MLP neurons of a small language model. Each row is named by its layer, matrix (up: input weights; down: output weights) and neuron, and shows model dimensions 144-239. Each number is 500 + 40 x the weight over its row's rms, rounded and kept within 0 to 999. Numbers have three digits each.
A block is one neuron, or neurons of one layer that tend to fire together. After each block is what it responds to, as a language model described it from the Wikipedia text at the highest values.

L9.up69:505549501492494484447490507482463479543522477549495426494499563480480529458536459557535509485471496471431544418551507466455528485467505554522431522472522494587502524492587518552463495539355504545486455512455467503488518522457437471452457445467574493463482542543496516552514502516501486508
L9.down69:508470439557501510497493495515515548478644523534414457495454421462532469516501489573554476516479502537555487486504505514464479485566503456513524527571514556498478466520555479560576542463465429460462467485442507497514462466506505508496448591495580503498546497515525521528492498521514505478
L9.up162:482588473491436490358615531516553535483468496492484462507440521454477453444515478477518507462428504491549465433499514472504569546545531498527490494515532512529515492476432457527435420482503472539446481507483462466489586524510516498505489468535485586460431512590488513470502476542425458483
L9.down162:504527496493514502530534518478468446470514450430538512526523454491594492441536501519463491484517569446506510479491542478496494544503478504446544561521475474604535568521505523491493604494530463514431486570490466482431421485531453481468439535544460463471623448535478522511518468465433502434
L9.up665:494513523544472488437583484521428471497497499579479463495446545539484505498549507583488513533532414496475504436456501483522540529509540504528435524526532486517486498546458489484521497522433499514539443528517462515544534500502498521534522543501557563545473473490461460491487454505526492486
L9.down665:509511519513477558513478490505504488471591490453535398526515447389508539487489463509511528509468497545464539541423449489458477457568529481519528479475543519477455493548483535453521519502453438494458528553496523487444519475532506457438555477486558451479528435540555573512498559525503456531
L9.up1283:433506534502479508487498548416444557530493521453511481483529482507528466486539477519427496509538396485512464443507493561533558575447605469510523452516528481494445566520488537495472479545410525477484483471561517492545450504465479531539512539466509475450498419449425469478469476415524487487
L9.down1283:564570529584556549488563486535455504495512532463529489479494481454495487460528504524537488557437552414465559498527464442449501447469496495498577502491618508516478497446431525491388480513537435513522431540492560519518454452466478444512514505495478580505495477551503527514461511509438506450
Digits in numeric values. Digits inside numbers, especially right after a decimal point in measurements, percentages and ranges (2.5%, 43.5 mm, 0.85 m), plus colons after "Website" or "Source" in infobox lines.

L9.up336:431532479547554484463502487473483480472482422586514432541502425526551534524546539511440501470534544488480472512463528436510445504470511522569546455438467511521401510505544506482523529560470544531461508524490528444509514505446463462551505527447541542550467489530559495434510511446464478547
L9.down336:509499581579516547452515455588564470454495520449543535415537531502450576424461488571489466493447495463486471488554535548493468445508511547483507484570483528453556527573397566473506497519449437490474496475500500493539544478510532452530436475512453431494506481552523514440506399454543512469
L9.up594:454517466486525459491458578526581516483505473590492511487518549467541516507439497517534513550475471542512526439523545527520496465500513484435449502513495528532532467477457514491487479519473533549501462490493533542506497464538509538573474494523520555462521534567435496475529504516462457498
L9.down594:498537455406487447531541509513486540522407534554474447540526488502501512543507496468509559537492476556511457577529480496463537504493589511514537516530524488528416472479458477535522514567461535528498519540537471541534461440543534483524453461438476498395500466509538485452502452531440469594
L9.up1094:492503478532477485582539475510507483439533506571471502552445513542501458543468529537487517509510443474458502446516466523494487425500669520500533501463517490507390478495518491555476449559510443485530502498530519567533507466473459484512481461580482533485488493483511513538545526471603459535
L9.down1094:470573482491578475530483546530521443512429536490501516490571598524424547463471503467487529505532494490523541504502556508539468530479423485533531485451515488517484486414504580548505419502490533521554494508546447572509545401534522507500480517515524510496503422521452539507514501513423493469
L9.up1161:470478499498582497451479536460539509506482488511469470503489487474519477511465537485483504506526444489598471566437518496456519485479492567580531511480515486520470461469458537481577467475536535503547508563471480521479506494504552511566505459391475599478477512539524487401492551483446441494
L9.down1161:399470533510473453487469505575596487581471441553508481575504525519548471484518491479498487488488492439468496544516481480492557474443455483533460536500528518504461517448502528506564497541439503474600481564510525548464514511518520488505422447458434552553488510469482502482480494455549488481
List item openers. Punctuation that opens an enumeration: a colon before a list, a line-initial dash bullet, or the first pipe of a table row, e.g. "including:", "- U.S. Const.".

L17.up559:434490486508447499531556509486519461478537475533556544533496486541489492512437517493474515534451510473527489497443528523528522519525484468501541480461539417495519430557491510503477479598431508554442414436435480542435616515500535536471556499556503549491479543539508429485558471460496521509
L17.down559:502469513524478483441457484486469502517506457588453501498503541529447530500503473553452613540504491513489492495470482472499497453490479502512499514549528503584498537522501575520475473517485470525461456506456484479523436489534481488513526523534512459524482502480530503568434443466598540489
L17.up1115:509536503449444527483531520488490471474521503455495474515465504497522490480442514550558530487518540466503512519419523429487472474521475469456434505535418494560510588524486551469480436504495551462463428523510475522536535534501465487445515514534511436517564515529435432522514470460448477475
L17.down1115:468533529451462492504576485532508455488450530495483404530473473440519493412514464424445526491537520528474500500515514493481451466487431503581387510545448543534509493500411498488472515509500490507493482538509492504461444469517436529479519511468430450554460486441553554456480529542517546472
L17.up1259:496471479388484481576459513501501521504522485505519505513492569461468498459468516558513462489492559469509474499415535477520537543429464498520502490534478560509506501524525476507479486563594519507483495524496578544451517505511518484442475558487525498495467532564548462481503523426495518525
L17.down1259:521465556440533527455480466528507481519454444470538429593463550445560526466484438572486546484475489508491562577580491491487505573473565474470462506478495495567483532484510547393481498539510581518425512448462493534554493477547504406439515514525493453499441451528484572455451519524490469498
L17.up1280:506518471418473516529480478481516453435495475489493499516464537565525578487568510562504478506573430453478461460498496475498559461479496479536415456510541442519522588531433518519613541548553518415427498576403492524476567457470506508516519508601510485515528532478486454484457451496532469435
L17.down1280:524418468545489486495531527494573534461553457483482482552518603579457409452455549463477444477463524519466493515494483514475466468502456511486567485514492398462542538483442461508536517535489530556413494518478546441511433432546526505576520508495484489517492541484532471514452546460500546451
Structured data separators. Separator tokens inside infoboxes and tables, such as pipes, dashes and parentheses before converted units, after a value and before the next field.

L9.up400:534415592527528499526438445452470536482519522459520518458616521502505544474413516558467524496414488484499389476475477535531474482549555538457531455455526499416497493510519568500468522453500533525507598584527492528526548545448461549491486563581520508444448498491530516500504482489505528538
L9.down400:528501455499516504520512511531490512458457500563479496555489520547589519466530565496510506522520530478526512472485499450557422441511487515515503541542431584431473484457501483475496552467490541519551496437519496470501454472529484479479506477403581545480532452503538466459480428517481446547
L9.up984:557501479511496554497483465526485523507474506503462525527504534513465502452586461461430503494522464560628446447494500497540561521558471511515474495468442526480507456457468509493499499517523520469476494561534613479437523500515456505496541575502547457510448469525501471603454425501502438501
L9.down984:480574479501416468403475562508502427502499476447530478488569495599432541463554480522518452568510520534490495478497557482440491490523458508519475525530486463511476453514488504472523468455461475496543515470598452537527482446547512436514580476515535446474558496428537485557447548466481501526
L9.up1108:426468549459534496490518456528503525465543490491480460476539472450475509433434496579474420507437478554497480459462511482476537470499430397510487477477504387539499468447505453517520542505474460476558632403532521478506569485498512499512497465457504523510472476545480525464427488464476582500
L9.down1108:503514468551555390463451517483569476525458563518486438526510524511449431430509417545427491476556467479511493536514479512467461433451524517569491475536515522453505527535494467494474583519445518500493543491437473574518440484531498480431424434491456468414514492517500555563493508486546513502
L9.up1208:440453491554531437549505514480479478490463501483521511479433519504476538452515562493431498552496472409449510467504480518507537525495544529544461523499555484516592528467459546481476489488451499561488501513548516531477615478526429443469528548477548510457478530469535507438486479465585460518
L9.down1208:528533550539491530486462482542470469520478524539510545450500537500513521473502541512469383527452502487427510570434484481511507541513482546533523451482582556453527549473554473525497498531500502522481515530447481483549505423493463480515535460549515472391485554480515521440456443535474426476
Zeros in scores, name fragments. Mainly the digit 0 in sports scores, season years and coordinates (T 0–0, 2000–01), plus colons before goal scorers and word pieces right after a capital initial (N-ure-mberg, U-ch-ida).

L4.up12:484471486470505497479496468509507537491471461510489554496410501473471460472524513522516531529462478458582399405480535516496459429536528504418481510529552462527509434488468507514473509521548504491513539548525508522426503487467592548496520459514492528606452530526572526452498491590538494419
L4.down12:508506517504491486532515472575452439423458465429461457507554517473562525493494480494433487488484429409509519477458559479550543458538490520446487612537511526602509420549548531493448533479505497561451455525499470498453411437503471399405427466407455501513512475524524526451521471539517527497
Spelled-out count numbers. Spelled-out numbers counting a following noun, like six, two, several, and endings of split numbers such as sevent-een, do-zen, thir-teen.

L17.up59:455479532475666567482431502549519462533477491530521489529571601515522535481532495452464461483486468574527487501479598551462415466457545554494562494545452529532440537527484504542536476466404507522536489572428523478479492448488522528574475491477517519433463539478595506466537487469468485503
L17.down59:429520484451487497526462489523557516508470542510506437538511540524445503483521479470477509510537451370570509546473474560516451552509452518562469517496435519420432501557449439469499476477559490472571558488481555504561498534485538450518504499592451466553483472487442427505524481516495559562
L17.up215:441516521521481519477549498503522435502460490495461541507521493467530518477507482488481433498562491541529472430459514612475426554546559473455481499516540505489526472544438523538499459477426597476533476558528528518449493505486516516447513463471527497471551553544474449583486478483494475535
L17.down215:473502466551481510489475488489449443487533466471529509463544520534580506445574441505446490431554483504535545532490512458494495475485459472551517528524468461518467477530419587433529514450455511516483559496490533515511488446488476440506553455475442473457496482504500484334537474488468539498
L17.up340:550482507508544511472575467501572448429518471516464515539552495524567496504454533485478477464428505557460503436534541442467517517485592479492439514574408517535570443489472492445444426468467485558544484466530508512454562486507497450460489573501492448497485490557464486487516464492459469545
L17.down340:472556514489433535498555551454430565476455414521426500497526458501628455494532521531521487460456483534482505502457473455497469511522521488527471523515516533552517484498432510453559518494527505508475533494518434549558525447474519545514520345561507473480508488571541498552536519503482526474
L17.up901:505562519425492528444478510489486456496488451515535627521469438525535494517501557472533501445595512489477489566526474586495510494526464499526559463496537475496466529475509501444487425529514500527554528536552472491416512504519447560531521492497439501470533495522549538605515430514566502483
L17.down901:525501519492555508536442527560501585471553548460493502494516519463667521454518540506496542446443508517554584475474555483471544479496456439488420542488505495428524505459493435492496434412524518485473509556501555519538532487550564540532520513505464486495474534486555505476479528452539486512
Example-introducing connectives. Function words that introduce examples or a continuation after a noun phrase, chiefly as in such as, plus including, includes, list-final and, and prepositions like for, with, by.

L17.up175:503541503521521545490491460455574503498499494479469433496465436474449460497611494526476453463539457525496461512524501473459493508537542462547502546491539479564538526436480458530528429448463610568504477561471566514475559485471536525518566486457515568484484539573491463490484517578508531566
L17.down175:496476481481479502493507523520384515473457474450494537562485522507492548512418473481523489495503549461536458467523466570549510490547448526485498462510449503525508484519480497503491551505481472429493511456526496497517476524519528516546428515448471456497512466495500502521466485422513439466
L17.up226:511439497547524549409568479506590558486440477508520481538463480480515452462598509482435466514526543570410504468495474459483477517449587523548500439513485463470534531474453457471479472458513549452489419497506455467518583489483463577542534473509557595480499489522573521498551471568577503527
L17.down226:521518489580497493502531457552453542474534507444515484564489515469533502572554440469505534440456459494534526549458532521537483423497477532431556602516552556567480483492475462492470509438463507506548472522499548495430461454497435452432454484524530492483479535533529458445476499509425471529
L17.up435:482540434448500556477530459467541493522554471528582519496506530518437468530537445501532485479509472481459540536490545537473447540540404458447504487568558550557534485460501529535535423467503587512439511571480561529430519519472514418480519469465460604484473497519485494549470487481437457464
L17.down435:502462474481534521470531475552475451512472526529504466490461495503472438473525534487580497468471515551532476484470497552506570433431438412529463530504520433453535467515511520482482483489549488475534507515493440444429507519477481539486517561461476583460481464551514462502599504433525491479
L17.up498:462548493475514502423479490476534519483528514421525426546540527533484439477599478505466493436513469515514544518502561512491467480533503480476562587519493517543512521511494503494536432496482573568440505595486525512458562460505463436477484475465489538481486542579566518461461484536506513493
L17.down498:482480537531459575574518569516422473508515484559461519426562490512483492466431496498474519557532522513468464510519452493505540516424470548580442436459470523435497521585492511513503520550516488438515531448501449441536447508539460533549536500510483467541480407422505459579543472458498532492
Inside quantified plural phrases. Tokens between a number or quantifier and the plural noun it counts, such as number digits, adjectives or word pieces: "over 15|0 tapestries", "several Sam|son stories", "three major bridges".

L4.up1104:539438532497611487496475446524522471503456496509511449468510487529420548459426505495466455541496445455464540498493448495499478535529481492443520455427553396500559448489520479484542494541534511449536536462543494482489499510522589492517509442466452482486504495502488416463439532505525573599
L4.down1104:567492510527514578556433544564514600461473490451576552483484559473542510510576520537465449481475470540489521535520588513470541467530416527489466449442556465513412510470482592404522539503542485569557541382523557463543464516525504491478479506481482521455555492460462455453529521495452521469
Fragment start after punctuation. Leading zeros in numbers and single-letter word starts right after a hyphen, parenthesis or quote, such as 2018-03, UTC+01, cross-site, (presiding, "rabbit.

L4.up1167:528454478497488479579513511465442509535502498464425436478489505595533509516516526520494521478511446508514535529465483511482509423519487389579429556518509437532443524507496528445433555508536536491513417579468470508474532525441565634539500533464451487496451513477458531516515572519502491414
L4.down1167:467506568487480513458455501451538526486552579470463457534533463528475411413466484523539484488483529462489484516451469516436510460557504471541520501482534465599507487466543516463531535501479469533537460571552524507509410419534442487525538437524482529501508484468426560522502487483482497521
Clause-ending punctuation. Punctuation that closes a clause or sentence, mostly periods and colons, plus closing quotes after review quotations, as in "flaws." and "model of murine inflammatory bowel disease:".